From a checkpoint of a small transformer trained on Wikipedia: 10 layers.
MLP neurons of a small language model. Each row is named by its layer, matrix (down: output weights) and neuron, and shows model dimensions 448-575. Each number is 128 + 32 x the weight over its row's rms, rounded and kept within 0 to 255. A neuron's up and down rows have the sign that makes its largest values positive.
After each neuron's rows, "fires before" lists the tokens most often just after its 100 highest values on Wikipedia text that the model never trained on.

L4.down213 [161  99 148 109 103 154 150  33 150 118  74 175 115 127 141 119 120 166 102 145  76 132 104 120 127 170  83 175 147 102 166 134  88 119 157 122 160 147 194 163 167 156  90 104 103 123  84 166 145 150 131  96 117 162  95 107 157 135 122  54  91 149 181 122 188  99 117  80  93 160 126 150  95 150  70 129  80 166  93 119 140 117 119 126 162 172  88 120  95 179 149 160 131  67 151 149 151 104 149 106 111 159  98 110 142 108  92  89 145 109  87 158 128 141 131 132 129 145 102 155  80 112 104 139 194 167 170 134]
fires before: "\n"

L4.down1684 [179  88 113 141 175 139 142 121 124 146 155 140 137 114 149 153 112 157 143  33 156 121 116  44  72 135  63 136  92 139 138 139 132  76 135 117 184 136 165  98 145 129  76 127 107 149 153  68 147 191 136  42 100 109 170 143 190 107 129 123  99 171 168  93  90 194 170 178  86 130  74 125 107  96  87 126 143 143 147 132 177  86 156 111 123 115 118 163 131 156 124 129 171 107 141  97 184  83 135 116 128 101 148  92 152 107 114  96 125  94 157 184 183 126 109 194 151 154 119 111 154 140 130 141 132 143 139 163]
fires before: "\n", "',", "'", " 0", " "

L2.down753 [173 138 132 156 152 121 105 150 140 118 176  82 108 149 122 161 131 145 115 126 140 117 113 139 134  58 120 172 140  44 101 177 159 162 123  87 136 212 126 129 196 122  77 132 121 136 105 113 173  67 152  97 149  65 123  97 148 114 137  96 184  98 126 104 138  90 105 148 113  95 141  67 125 114 116 171 165 123 205 144 149  69 124 154 131 109 108 103 120 133  63 111 106 147 108 145 213 161 113 170 128 170 125 110 132 126 115 133 108 163 169 118 130  96  76 161 117 160  88 116 105 124 137 105 185 164 108 143]
fires before: " |", ";", "',", "'", " "

L4.down1363 [161 193  95  85 137  77 122 140 137 160  93 136 161 175 161 160 118 108 165 176 122  80 132  87 140 121  92  69 134 105 136 125 159 150  83 136 115 137 125 134 160 163  75 114  80 156 110 130 153 149 166 137 120 100 232  95 146  95 121 119 103 161 119 121  87 139 142 147 150 135  97 137 148 145  39 111  89 165 127 171 153 129 161 166 162 117 162 112  96 119 148 148 115 115 136 150 193 141 160 119 162 123 145 104 159 178 123 131 113 158  74  80  66 180  97 136  52 185  96 153 157 151 102 154  84 165 175 143]
fires before: "\n", "-"

L4.down1325 [ 98 142 108  99 149  93 115 119  59  92  91 102  89 123 165  97 136 130 150 140 115 181 109 111 138  97 135 184 186 130 177 101 190 140 130 136 157 158 224 112 145 116 111 150 145 177 175  66 104 129 117  93 149 142 140 109 187 137 107 140 168  97 124  92 113 142 126 155 137 148 103 130 108 120  89 172 137 149 104 113 245 135 137 159 121  80 120  97 165 102 120 129 132 106 115 159 130 102 160 144  93  96 130 108 151 123 181  93  80 110  87 142 172 139 115  59 100 187 150  90 178 131 103 132 106 166  99 156]
fires before: "\n"

L2.down769 [158 117  82 130 145 153  95  84 138  99  91 176 164 129 123 120 131  95  78 185 137 147 121  98  80 118  59 177 111 116 124  99 125  66  88 117 119 150 100 166 129 132 117 161 137 135 167  93 155 190 116 113 122 122 120 126  78 133 125 156 147 106 139 104 151 125 102 186  96 146 160 117 168 114 145 147 121 130 103 132 144 109 115 136 152 133  87 147 174 115  75 170 110 126 112 123 150 148 146 115  73  73 170 126 119 150 104 118 114 153 188 130 109 108 108  96  94 142  53 130 148 111 120 148 144 151 136 144]
fires before: "\n", " The", " He"

L4.down477 [ 82 145 104 147 147 136 169 155 161 139 104 161 138 119 154  84 187 118 162  99 163 203 191 118 190  94 159 189 177 115 143  65 131 153 169 127 112 190 173 175 163 168 112 146 124 189 133 127 124 102  97 141 102 144 172 152 174 101 135  90 103  97 125 120 131 169  99 156  76 142  97 180 143 138 126  99  77  82 131 190 145  81 151 128 105  95 106 104 136 106 172 139 112 115 126 158 173 106 126 116 135 126 151 179 157 185 172 137  42 135 123 165 138 159 169  91 166 110  68 104 172  78 182 131 125 133 143  73]
fires before: "\n", " −", " +"

L4.down1403 [140 115 119 122 142  99 113  96 150 144 116 156 152 151 112 157 137 165 108  97 150 149 119  73 115 158 133 101 131 147 138 144 126 115 104  87 130 121 125 149 190 102 199 124 178  96 148 130 139 103 143 180 101 151  66 116  85 165 130 133 131  83 108  90 125 123 130 148 145 141 204  70 105 107 123 119  95 158  92 154  83 203 116 170 126 145 155 137 135 200  82 120 143 180 123 112 100 164 135 144 130 144 122 147 129 111 108 140  94  70 134 103  91 140 179 102 159 114 114 210 128 101 156 117 163 180 120 141]
fires before: " |"

L4.down992 [125  89 116 156 119 101 144 162 148 119 143 162 131 156 177 155  91 190 136 127 140 129 106 151 187  95  56 146 133 133  79 102  93 155 155 131 140 108  97 196 156 118 150 148 142  51 154 135 116 141 209 114 176 163 136  94  86 144 177 130 136 130  65 161 121 145 119 102 121  91  84 166 134 144 103 148 139 139 112  93 151  87 184 127 184 190 104  87 162 127  68  66 176  85 149 156 160 177 108 167 149  80 142 111  67  82 139 151 116 120 112  72 125  84 146 165  96 166  56 123 167  58 135  58 158 123 135 138]
fires before: "\n", " January", " "

L2.down1587 [119 177 129  95 117 111 183 142 167  79 190 149 149 132 110 153 192 107 153  81 142 139 172 135 143 112 171 117 138 116 129 111 105  76 150 104 121 176  96  96 157 101 159 147 103 154 150 149 218  93 128 190  88 158 167  99 137 122 142 135  76  97 102 159  87  96 145 123 107 112  86 150 132 132 132 115 178 141 176  70 143 114 117 126 154 125 162 103 126 115  93 207  86 134 174  91 168 134 144 182 101 148 112 108 146 157 127 144 132  92 200 127 152 131 112 162  99 155 105 114 110 105 197 114 195 147  83 134]
fires before: " |"

L4.down997 [159  89 116 122 180  85 156 115 121 143 106 139 120 111 160 170  89 108 129 138 146 149 143 104 138 152 143 175  87 117 162 113  90  78 135 144 104 105 117  61 175  94 161  93 166 105 143 199 141 145 136 115 188 130 115  92  92 130  88 179 216 186 125 135 160 122 155 166 108  90 125 107  86 166 151  83  68  68  94 121 125 183 137 139 111  33 139 117 107  97 119 171 146 151 129 152 129 164 112 119 139 147 170 136 103  93 102 167 149 160 153 177 188 171 103 164 101 103 134 167 141  96  89 101 124 167  90 200]
fires before: " |", "\n", " -", "aine", "fect"

L4.down161 [120 111 123 127 173  81  91 123  87 135 157  91 172 184 145 153 120 124 193 121 110  92  99  93 160 168 158  97 135 163 164 100  92  75 135 148 109 166 102  93 170 114  73  84  70 115 139 116 142 143 132  91 133 101 158 129 136 120  95  89 125 135 126 143 117 155 177 132  96 136 150 128 110 186  83 146 150 125 128 110  63 118  77 133 122 129 108 100  95 137 146 155 120  62 126  95  99 162 151 184 150 152 144 137 161 138 145 141 122 114 123 171 110 138 148 159  97 186 136 171 102 148 138 160  85 207 151 151]
fires before: "\n", "-"

L3.down420 [ 74 123 186 167  70 184  92 164 170 165 122 119 161 156 178 174  85 111 182 166 178 141 110 117 136 174 146 145 142  56 117 113 115 164 182  98 163 103 104 150 121  89 163 172 155 110 136 158 112 164  88  74 143 107  93 111  96 100 133 144 127 109 118 108  86 115 107 123 127 118  96 163 152 112 102 120  96 106  71 100 107 135  93 127 126 155 102 154 137 122  94 122 124 101 120 143 120 124 119 128 113 153 186 100 123 141 201 141  93 151 163 122 151 147 101 132 125  83 116 114 119 137 119 127 157  97 108  93]
fires before: "\n", "19", " |", " "

L2.down1210 [119 101 173 190 104 125 129 110 144 179 143  76 157 198 184 130 174 105 125 128 159  82 101 132  55 156 108 132 181  88 133 163  82 115 124 119 155 154  99  45 160 192  97 122 165 118 119 144  88 129 141 109 118 138 152  96 118 133 107  86 207 153 128 122 157 108 157 166 108 152 141 124 150 181 113  90  99  72 111 135 163 159 111 166 177  79 123 126 139 135 138 114 130 164  82 136 214 144 152  79 150  71 182 119 106  82  96 137 131 169  83 151 127 156  99 112 177  97 132 124 108 157  91 140 114 126 204 152]
fires before: " |", "|", "il", " ("

L3.down1500 [ 83  48  87 134 121 122 163 100 125 133 141  96 144 162 119 175 186 100 151 159  97 172 136 159 152 147  68  90 130 170 130 133 156 141 173 132 113  97 157 177 159  75 110 176 102 122 115 171 149 158 163 105 119  85 112 149 131 137 185 162 139 117 127  94 127  33 134  82 119 157 115 106 159 116 100 189  43 111 123  75 165 160  98 124 147 120  96 124 121 100 157 142 159 120  76  99 109 175 106 145 143 148 107 150 140 139 176 109 140 160  79  90 137 182 107 195 139 190 106 117 189 155 154 164 156 168 142 138]
fires before: "\n", "C", "3}"

L4.down915 [ 98 115 136 133 101 135 129 171 102 146 158 139 161 154 111  94 155 126 130 202 173  55  84  91 102 185 120 162 155  79 117 121  43 140 163 180 140 111 134 145 166 144 131 161 156  94  93 184 146 162 142  80 109 111 124 133 163 142 129 105 138 175 103 130 129  47 162 129 113 118  63 145 129 163 115 120  91 119 135 154 163 156  40 118 112  55 132 147 139 156 136 123 181  74  75  90 114 148 100 163 117 128 181 122 126 136 198 114 121 121  89 172  92  98 113 118 186 129 145 112 160 199 118 147 105 173 130 184]
fires before: " |", " -", "\n"

L4.down1551 [ 84 122 140 118 165 136 111  88 137 117 102 139 149 120  85 110 124 120 140 134  77 117 109  83 146 144 116 105 167 169 123 153 101 105 133 177  94 125 177 119 110 100 123  76 100 131  83  99  53 177  97  66 170 124 141 147 133 102 169 103 111 168 138 103 126 102 173 146 161 174  99 122 121 156 124  70 125 132 147 150  91 133  88  46  91 163 175  65 195 124 163 146 183 172 154 158 148 118  99 107  91 160 125 170 181 136 143 141 142 116 152  47 138 118 179 114  79 130 111 128 129  90  90 108 136 108 163 161]
fires before: " |"

L3.down1456 [159 163 164  75 145 129 123 196  80  97 130 172 153 182 115 120 116 113  91 119 109  73 177 102 163  93  66 115 108 111 117 173 176 137 103 139  82 130 115 144 169 133 114  89 126 103 147  83 124 160 145  50  93 124 133  91  99  79 145 153 102  91  97 107 114 127 158 180 120  88 132  71 137  90 115  80 106  98 138 193 168 116 178 104  96 104 131 140 104  80  85  49 171 131 192 117 188 143 178 141 105 101 199 157  81  98 106 124 107 131 159 151  92 117 128 128 128 156  99 110 145 119 112 126  70 121  99 138]
fires before: " |", "|"

L2.down660 [ 94 104 121 134 104 146 104 131 154 110 165  99 127 112 109 107  95 187 168 122 119 155 108 100 139  88 134 124 143 157 151 125 127 100  87 101 113 224 121 136 129 157  96 148 122 136 154 111 121 131 147 173 100  97 144  92 162 138 142 100 134 131  85  46 204 117 117 188  96 118  76 135 160 128 125 216 195 169 117  69 163 184  56 136 139 115  99 138 160 140 143 108 127 101 112  83 123 119 148 111 143 130 188 122 146  50 120 110  77 131 190 155 128 108 126 114 123 152 105 148 129 134 167 163 143 136 128 129]
fires before: " |", "',", "'", ";", "2", " Brigade"

L2.down1624 [162  95 119 194 146 132 130 139 101 151 161 108 120  99 160 155 124 104 130 152  99 121 104 135  41 109  89 121  78 158 168 144 128 108 156 127 139 111 122 152 108 197 113 157  81 110 115 138 143  99 152 104  63  94  77 124 158 125 151  98 127 166  97 154 131 142 147 141 157 165 130 146 112 131 126 144 137 114 141 118 161  41 156 147  88 118 169 139  88 178 118  94 145 195 113  99 125  48 159 136 145 118  96 133 125 128 175 156 144 169 100 171  93  72 134 144 141 167 110 123  46 160 167 102 146 106 108 179]
fires before: " 0", "\n", " 1", " 2"

L2.down180 [175 158  60 109 143 173  85 150 165  73 173 124 121 109 177 139 129 144  56 140 100 148 120 100  87 168  91 110  73 125 183 141  89  96 147 149  64  97 119 139 150 133 128 161 115 148 112  81 121 176 147 129 125 159 158 185 130 130 120  62  98  91 192 126  99 168 183 116 123  91 193 154  92  99  92 142  86 146 123 102  91 143 114 127 108 141 111 118 134 137 170 183 178 101 165 211 114 170 132 122 109 131 154  85  98 148 156 125 115 108 110 143 123 140  91 113  92 109 152 160  83 101 124 148 164 176 144  78]
fires before: " |", "\n"

L4.down1412 [ 77 107 132 132  97 135 112 125 130 117 133 131 159 122 145 148 108  98 104 149 128 151 145 108 114 143  74 168 101 131 100 108 106  93 134  85 144 181 127 160  76 146  93 146 117 150 160 133 134 134 134  79  60 105 119 144 185 136 112  81  90  98 134 151 113 144 149 146 116 123 193 115 109 161 120 130 152 157 142  99 137  99 136 131 142 107 135 155 189 151  51 137  63 131 157 137 100 170  95 115 129 106 154 126 138 148 132 138 138  96 207  71 116 169 152 124 139 132  95  70 104 127 149 148 125 130 188 142]
fires before: "\n", " He", " The", " In"

L4.down250 [136  64 158 191 139  95  97 141 133 141 137 114 183 122 157 153 130  91 171  79 148 123  60 135  71  93 160 140  67 166 160 175 126 133 120 183 151 198 127  73 188 165 164 168 146  99 115 102  88 161 163 121  93 148 129 138 166 160 116 119  98 113 148 117 132  79  83 172 113 154 173 119  99 123 118 179 165 147 178  84 153 181  81 169 117  95 121 116 143 112  96 125 138  66 120 128  46 112  90 115 106 146 140 117 142 176 134 150  86 124 213 108 125  62 126 125  69  93 139 137 186 188 150 142 179 165  92 139]
fires before: " |", " +"

L2.down510 [178 114 103 117  95 143 144 132 153 120 110 108 137 159 157  83 124 117 104 135 109 193  93  38 125 131 116 195 160 125 127  81 135  47  98 128  95 124  87 109 152 154 102 190 123 102 140 118 159 147 140 120 107 101 148 119 108 201 117 110 166 125 130 143 127 169 109 182 126 129 118 115  83 162 138 126 153 158 136 123 149  74 163 126 167 147 136 149 169 171 121 194  98 193 100 161 145 168 140 142  87 142  52 102  65 180  78  86 167 125 161  91 188 145 125 101  84 171 136 126 163 151 153 133 147 173 184 104]
fires before: "\n", " He", " The"

L3.down1540 [ 88  99 111 142 105 160 149 160 160 122 123 118 110 152  71 189 115 137 161 118 111   4 136  86  90 181 154 109 148 147 154 140 132 177 121 115 174 116 121 144  89 121 121 150 114 113  74 126  96 132 125 117  83 120 130 125 167 125 114 117 101 136  71  72  58  90 143 156 158 132  86 136 152 129 121 125 106 139 192 114 146  85 123 170 103 155 153 117 113 132 130 112 110 124  92  71 188  58 123  90 153  96 165 135 130 125 164  63 156 110  37 162 112 163 156 108 163 178 158  90  84 139 162 119 136 172 165 182]
fires before: " |", "\n"

L2.down1527 [109 151 150 140 121 166 103 132 138 119 151 103 120 143 136 131 146 144 101 123 125 144 171  67 154 128 123  50  88  72 129 115 108 113  86 116 132 142 139 122 150  77 120 106 125 136 130 138 112 131  81 166 111 141  95 182 103 164 169  59 111 111 186  80  75 119 127 147 180 115 136 114 124 211  85  67 135 111 127 172 117 149 107 186 123 153  98 148 120 100  98 128 158 178 125  77 112 115 167 148 162 169 146 146 149 120 166 142  74 177 127 150  69 107 179 128 139 196 158 148 123 125 114 140 147 130 116  84]
fires before: " |", " to", " by", "in"

L4.down567 [115 121 123  82 107 134 157 114 104 154 110 110 161 135  99 114  98 123 110 131 135 106 183  36 123 132 111 138 122 107 133  98 102 191 135 121 116 168 103 173 187 187 106  74 167 111 176 143  46 156 119 133  87 193 195 105 128 112 132 116 127 125 130 138 171 148 164 126 124  86 164 140 140  96 172 132 156 107  64 149 118 145  83 124 104 171 147  95 141 108 133 150  49 126 140  78  76  89 170  93 164 148 104 121 148 116 174  76 106 164 159  95 136 183  84 131  68 162 138 162  93 137 106 123  79 215 136 134]
fires before: "\n", "-"

L2.down1606 [152  80  74 163 171  90  65 158 150 112 116  91 101 165 118 110 101  62 155 102 100  93 140 114  57 115 138 131 107 143 167  91  71 125 152 110 157 108 152  85 144 209 150 135  79 120 147 149 126 158 123  97 103  88 159 151  80 118  89  82 115 171 135  79  92 119 172 192 184 136  76 118 102 167 140 126 139  74 173 116 144 128 136  81  91  96 120 110  98 121 144 112 159 138 136 141  48 157 120 139  94 131 162  90  94 127 134 136 160 172 131 140  84 118  67  91  89 129 124 135 127 124 115 135  62 111 117 135]
fires before: " |", "\n", " -"

L3.down688 [155 143 147  90 132 119 180  98 133 135 117 141 150 155 146 104 120  76  99 132 140 152 141  68  96 144 107 180 162  63 133  89 107  91 106 131 120 151 138 153 130 145 168 131 122 110 126  59 135 116 106 126 138 130 128  75 126 107  55  78  50 150 115 148 152 161  95 151 130 114  98  69  82 151 104 126 153 149 100 100 149  84 150 111 116 114 105  91 167 134 122 207 105 117 152 141 109 145 141  85  86  97 152  79 122 175  87 121 163 116 167 123 144 132 104  83 118 113 106 104 135 133 121 102  98  79 145 141]
fires before: "\n", " The", " In"

L2.down267 [ 98 117 117 119 142 105 162 104 104 121 108  70 122 189 114  77 123 128 101  90 120 135 126 156 120  91 117 143 142 104  66  86 147 175 133  86 135 181  74  33 185  98 103 109  90 168  75 120 136 127 122 139 130 183 138 123 177  67 164 133 146 134 108 194 154 132 143 134 152  92   9 210 146 120 139 107 107 142 182 121 199 169  97 169  81  33 122  93 132 109  98 125 133 171  69 171 172  97 179 111 142 193 113 106 134 134 174 115 143 119 148  71 121 151 115  73  94 165 155 159  92 130 146 106 152 113 109 152]
fires before: " |", ";", "6"

L4.down1384 [126 170  92 137 148 130  69 109  83 178 148 173 131 181 120 170 108 127 171 161 146  75 139  99 120 119 120 142  84 115 145 137 126 157  89 113 103 151 120 141 208 165 117 145 117 150 163 123 110 137 125 145 125 106 173 124 151 162 134 101  50 162 159 124 108  98 132 140 113 119 102 104 143 133 134 173 130 136  89 158 129 126 106 169 137 142 147 141 101 112 157 131 157 130 101 202 157 134 151 155 118 145 154 157 118 127 114  81 106 127 118 108  98 135 136 126  74 222 117 172 101 124  62 149  69 184 109 131]
fires before: "\n", "-"

L2.down972 [146  93 145 155 135 120  99 170  90 158 128 196 112 112 150 108 159 173 107 100  97  78 132 136 138 155 130 152 128 146 127 154 156 102 147  74  91 112 130 172 117 147 140 175  97  90 125 157 103 143 135  99 113 160 131  79 169 126 115 138 119  95 115 112 143 131 160 138 145 141 108 149 147 172 112 123 105  62 111 151 149 130 122 128 105 130 130  74 141 111 100  83 205 150 146  96  94 111 157 172 101 122 152 139 165 167 210 102  86 117 138 101 175 181 141 140 155 163 118 134 119 131 124 153 171 127 129 164]
fires before: " |", "2%", "0%", "6%"

L2.down170 [140 131 117 129 104 146 173  62 159 118 132 139 124 146 162 105 109 124 117 105 140 174 165  62 101 158 139 171  96  82 113 119 161 103 151 154 116 133  99 198 116 145 106 141 139 155 110 135 156 124 118 126 127  92 122  92 134 145 128  65 132 105 129 133 140 111 119 187 155 114 125 141 148 172 152 155 127 158 103  92 166  84  89 150 160 163  89 138 194 131  93 157 118 137 158 137  82 167 109 126 116 103 137 100  79 179 100 134 105 116 233 162 156 160 112 108  69 154  99 115 126 134 113 143  94 143 174 125]
fires before: "\n", " The", " He"

L4.down56 [145 128 143 117  99 152  83 107 186 118  82 182 136 155 115 138 128 100 123 111 145 137 192 103  96 144 110 162 156  90 146 144 113 156 153 112 107 117  72 154 126 131 126 145 145  85 120 144 139 144 140  99 115 128 114  49 142 125 137  94 125 121  93 146 108 152 154 128 108  99 196  76  93 107 111 124 148 142 128  83 161 115 103 116 158 117  84 113 175 121 112  93 107 143 135 139 129 126 120 122 101 140 124 114 160 112 160  87 160 107 207 141 140 100 152 118 138 142 140 134 139 151  99 129 103 111 139 147]
fires before: "\n", " The", " He", " She"

L2.down1591 [128 109 120 122 116 155 144  64 162 127 133 163 132 148 162 106  99  79 129 129 113 157 180  63 129 126 118 195 120  86 126 107 117  85 130 114  99 137 133 144 152 161 106 136 133 106 150 102 150 128 105 125 142  83 134 106 153 124 139  99 101 127 138 152 152 140 129 173 143  88 141 121 110 159 164 148 141 129 115 131 146  75 126 114 120 107  93 129 234 127 114 194 139 119 152 127 145 128 105 127 108  89 136 107  87 154  76 133 131 133 243 147 167 150 148  84 114 125  83  75 117 138  95 146  95 153 161 141]
fires before: "\n", " He", " In", " The", " She"

L2.down1583 [108 107 155 127 151 103 133  87  81  97 139 117 147 118 149 159  41 137 147 170 117 138 142 159  64 112 107 136 122  84 145 139 197 125 142 134  99  92 118  80 150  74 130 122  89 110  96  89  95 138  58 118 103 110 134 148 111 138 139 114 168 133 132  94 148 107 134 171 116  94 122 156  95  74 147 198 113 112  94  90 184 142 142 170 132 124 111  91 156 120 114 112  99 175  96 151 138 140 138 119  67 157 133  94 133 110 135 157 127 135 158 143 133 124  81  95  73 164 125 162 100 151 104 122 131 161 137 102]
fires before: " |", ";", "',", "'"

L2.down80 [131 104 161 105 150  78 194 148 166 132  88 109 149 190  69 151  80 108 167 121 159  47  89 124 173  94  57  93 164  94 101 123  72 124 115  80 123 154 110 143 167 163 138 102 107  90 124 123 137 121 190  84 145 106 178 139 122 101 158  82 129 133 141 117 121 121 151 123 149 129  89 137 150 159 142 154 105 129 155 161 146 150 146 159  86 115 112 115  97 182 187 108 137 144 135  93  73 133 172  96 145 116 136 118 108 133 134 107 137 177 142 138 131 166 113  74  98  96 115 113 113 150 191 112 167  83 127 155]
fires before: " |", "5)"

L2.down1081 [124  90 154 165 168 151 137 170 138  92 132  70 137 140 133 127  80 111 153 147 145 131 177 146 164 132 195 154 139 154 156 140 162 159 119 121 122 155 183 124 173  79 132 109 130 152 151 177 159  95  97 140 169 137 160  92 117 169 139 125 128 118 112 147 157  79 102 148 128  97 124 190 148 189 161  96 145  78 113 105 138 168 125 130 115 130 127 188 116 161 115 118 138 107 149 116 133 143 138 111  93 134 181 127 112 161  99 116 137 123 128 158 107 180 132  94 113 109 107 131 183  67 112 105 135  93 170 151]
fires before: " |", ";", "\n"

L3.down406 [144  72 132 154 130 154 114 123 188 161 124 135 185 174 131 134 107 132 133 176 139 183 121 112 140 170 142 161 175  84 109  85 112  78 176 130 108 114 100 152 122 119 159 138 151 172 122 107 149 125 120  90 156 150  90  80  69 167 139  98  63 120 171 132 189 142 108 168 116 118 164 144 133 152 120 149 125 148 129  94 144 126 123 106  99 110 111 146 135 122 103  88 115 137 161 129 126 147 105 102 104 115 185  96 143 140 119 165 142 121 166 114 117 139  92 103 129  86 122 137 104 152 143 129 117 106 137 106]
fires before: "\n", " He", "19", " |", " The", " She"

L2.down190 [157 130 115  74 124 136 103 127 107 169 123 120  81 176 129 128 112 131 144 148 183  49  88  38  99 126 113 136 128 102 119 112 150 158 105 137 105 160 101 134 212 153 114 144 106 113 132 141 122 152 108 169  91  72 143 148 164 101 135 110  43 184 139 154 160 157 138 174 133 118  89 131 145 138 130 157 138  97  96 158 105 144 116 121 119 139 155  70 118 124 144  95 183 156 112  98 138 141 153 157 126 119 100 161 105 131 168 114 109 117 177  99 105 122 153 143  88 167 123 169  96 138 133 133  88 255 104  69]
fires before: "\n", "-"

L2.down315 [102 185  82 133 116 175 136 123 146 102  70  76 129 164  82  99 182 128 156 156 127 111 109  91  97 184 155 133 180 151 169 116 135 110 181 138  74 103 124  98 117 115 117 173 134 128  84 147  92 179 101 146 142  95 121 197 148 159 145 121  97 144 108 174 136 107 128 157 149 132 114 100 109 140  97  45  63 107 178 105 119 122  41 128 155 120 203  80 142 115 104  68 182 147 104  91 134 154  72 127 187 136  92 170 167 101 116 160 124 101 120 137 124 139 125 113 126 118 153 169 142 124  91  60 123 177 177  82]
fires before: " |"

L3.down596 [133 140 104 124 110 109 114 119  84 161 132 129 138 156 110 139 137  95 132 134 135  83  70  66 102 132 120 162 149 111 161 129 135 154 117 149  97 165  87 151 185 154 141 134 108 136 106 129 121 123 153 137  99  85 200 131 141 139 145 128  38 151  98 129 171 114 157 148 128 102 109 110 100 107 149 140 135  84 110 168 141 186 122 119 118 109 115  98 106 108 156 116 105 109  99 107 159 149 164 131 135 141 151 155 122 151  92 132 125 111 194 111 133 103 146 115  75 134 110 189 127 160 114 135  55 255 115 116]
fires before: "\n", "-"

L2.down1205 [125 131 133 140 148 108 153 107 136 161 121 147 107 120 168 123 117 109 102  87 106 161 157 122 118 158  98 191 122 110 106  98 119 113 153 119 136 182 148 130 133 184  87 127 122  75 130 119 118 146 117 102  77  91 133  54 150 112 148 126  87  51 123 152 164 189 143 146 114 127 116  95  98 182 140 130 145 136 138 164 140  89 124 154 131  85 136 143 161 153 117 180 121  85 123  86 130 130  97 112 113 112 126 113 109 162 103  93 118 154 206 156 165 131 157  82 128 158  64 122 118 144 122 152  94 126 179 144]
fires before: "\n", " The", " It", " He", " She"

L4.down920 [123 152 158 106 135  82 113 136 171 117 184 109 131 172 121 136 119 135 124 126 153 120 115  74 113 126 174 173  88 168 142 119 131 142 105 137 100 140 127 146 164 162  72 132 124 145 148 139 171 101 128 118  87 148 151 152 127 145 167 118 110 121 168 121 141 159 103 179  61  92 168 130 145 148  90 104 145 100 130 144 114  72 183 118 123 141 135 137 118 102 148 132 158 135 170  86 183 150  71 158 137 117 116 145 155 191 170 126 119 122 157 131  78 149 154 125  62 166 125 192 138 152 129 159  88 191 177 137]
fires before: "\n", "-", "|"

L3.down124 [120 136 169 138 107 136 114 109 160 163 139 110 185 149 125 142  95 118 115 132 107  97 201  80 144 132 115 187 156 118 141 133  93  93 164 112 109 152 115 105 117 124 140 114 127 138 174 134 112 173 141  61 140 135 135 146 144 108 114  96  87 111 124 200  99 172  98 163 147 115 153 134 118 148  91 120 163 171 116  99 117 122 140 138 142 111 146 167 189 132 128 123 130 134 163 129 134 113 109 112 108 119 141 104 137 128 128  82 120 151 169 100 146 142 129  75 132 126 130 127 110 166 129 128 117 132 189 164]
fires before: "\n", " He", " The", " In", " It"

L4.down1315 [115 136 137 142 147 105 143  99 136 120 117 184 119 153  87 103 127 133 140  82 141 129 122 133  78 105 131 182 137 131 116  95 114  98 147 157  91  75 135 107 181 123 161 166 172 151  92 127 142 111 163 102 146  50 105  73 130 167 157 123 190 147  97 140 185 157 203  87 178 158  77 143 192 142 185 121 164 171 147 140 145 165 104 127 175 107 164 166 100 121 150 119 145 126  88 162 117 128 121 123 112  81 164 160 157 139 171  75 133 134 119 108 116  73 163 105 127 125  94  61 134 179 121 121 116 143  99 142]
fires before: "\n", "|", "-"

L4.down291 [140 151 155  93 134 123 207 157 114 185 100  84  78 113 151 132 139  65 144 138 145  65 103  93  95 155 136  37  88 146 161 127  95 116 107 101 183 140  97 115 159 216 144 122 126 117 111 122 186 150 153  96  57  96 206 115  75 146  90  65 115 162 176 115 142 123  88 190 142 152 125 110 138 123  98 191 158 114 126 127 157 127 161 153 113  91 117 158  94 122 142 123 112 150 111 109 115 114 163 162 109 186  70 168 113 162 188 136 174 121  62 135 110 189  95 110  62 141 115 104 131 106 171 150  85 154 149 146]
fires before: "\n", " —"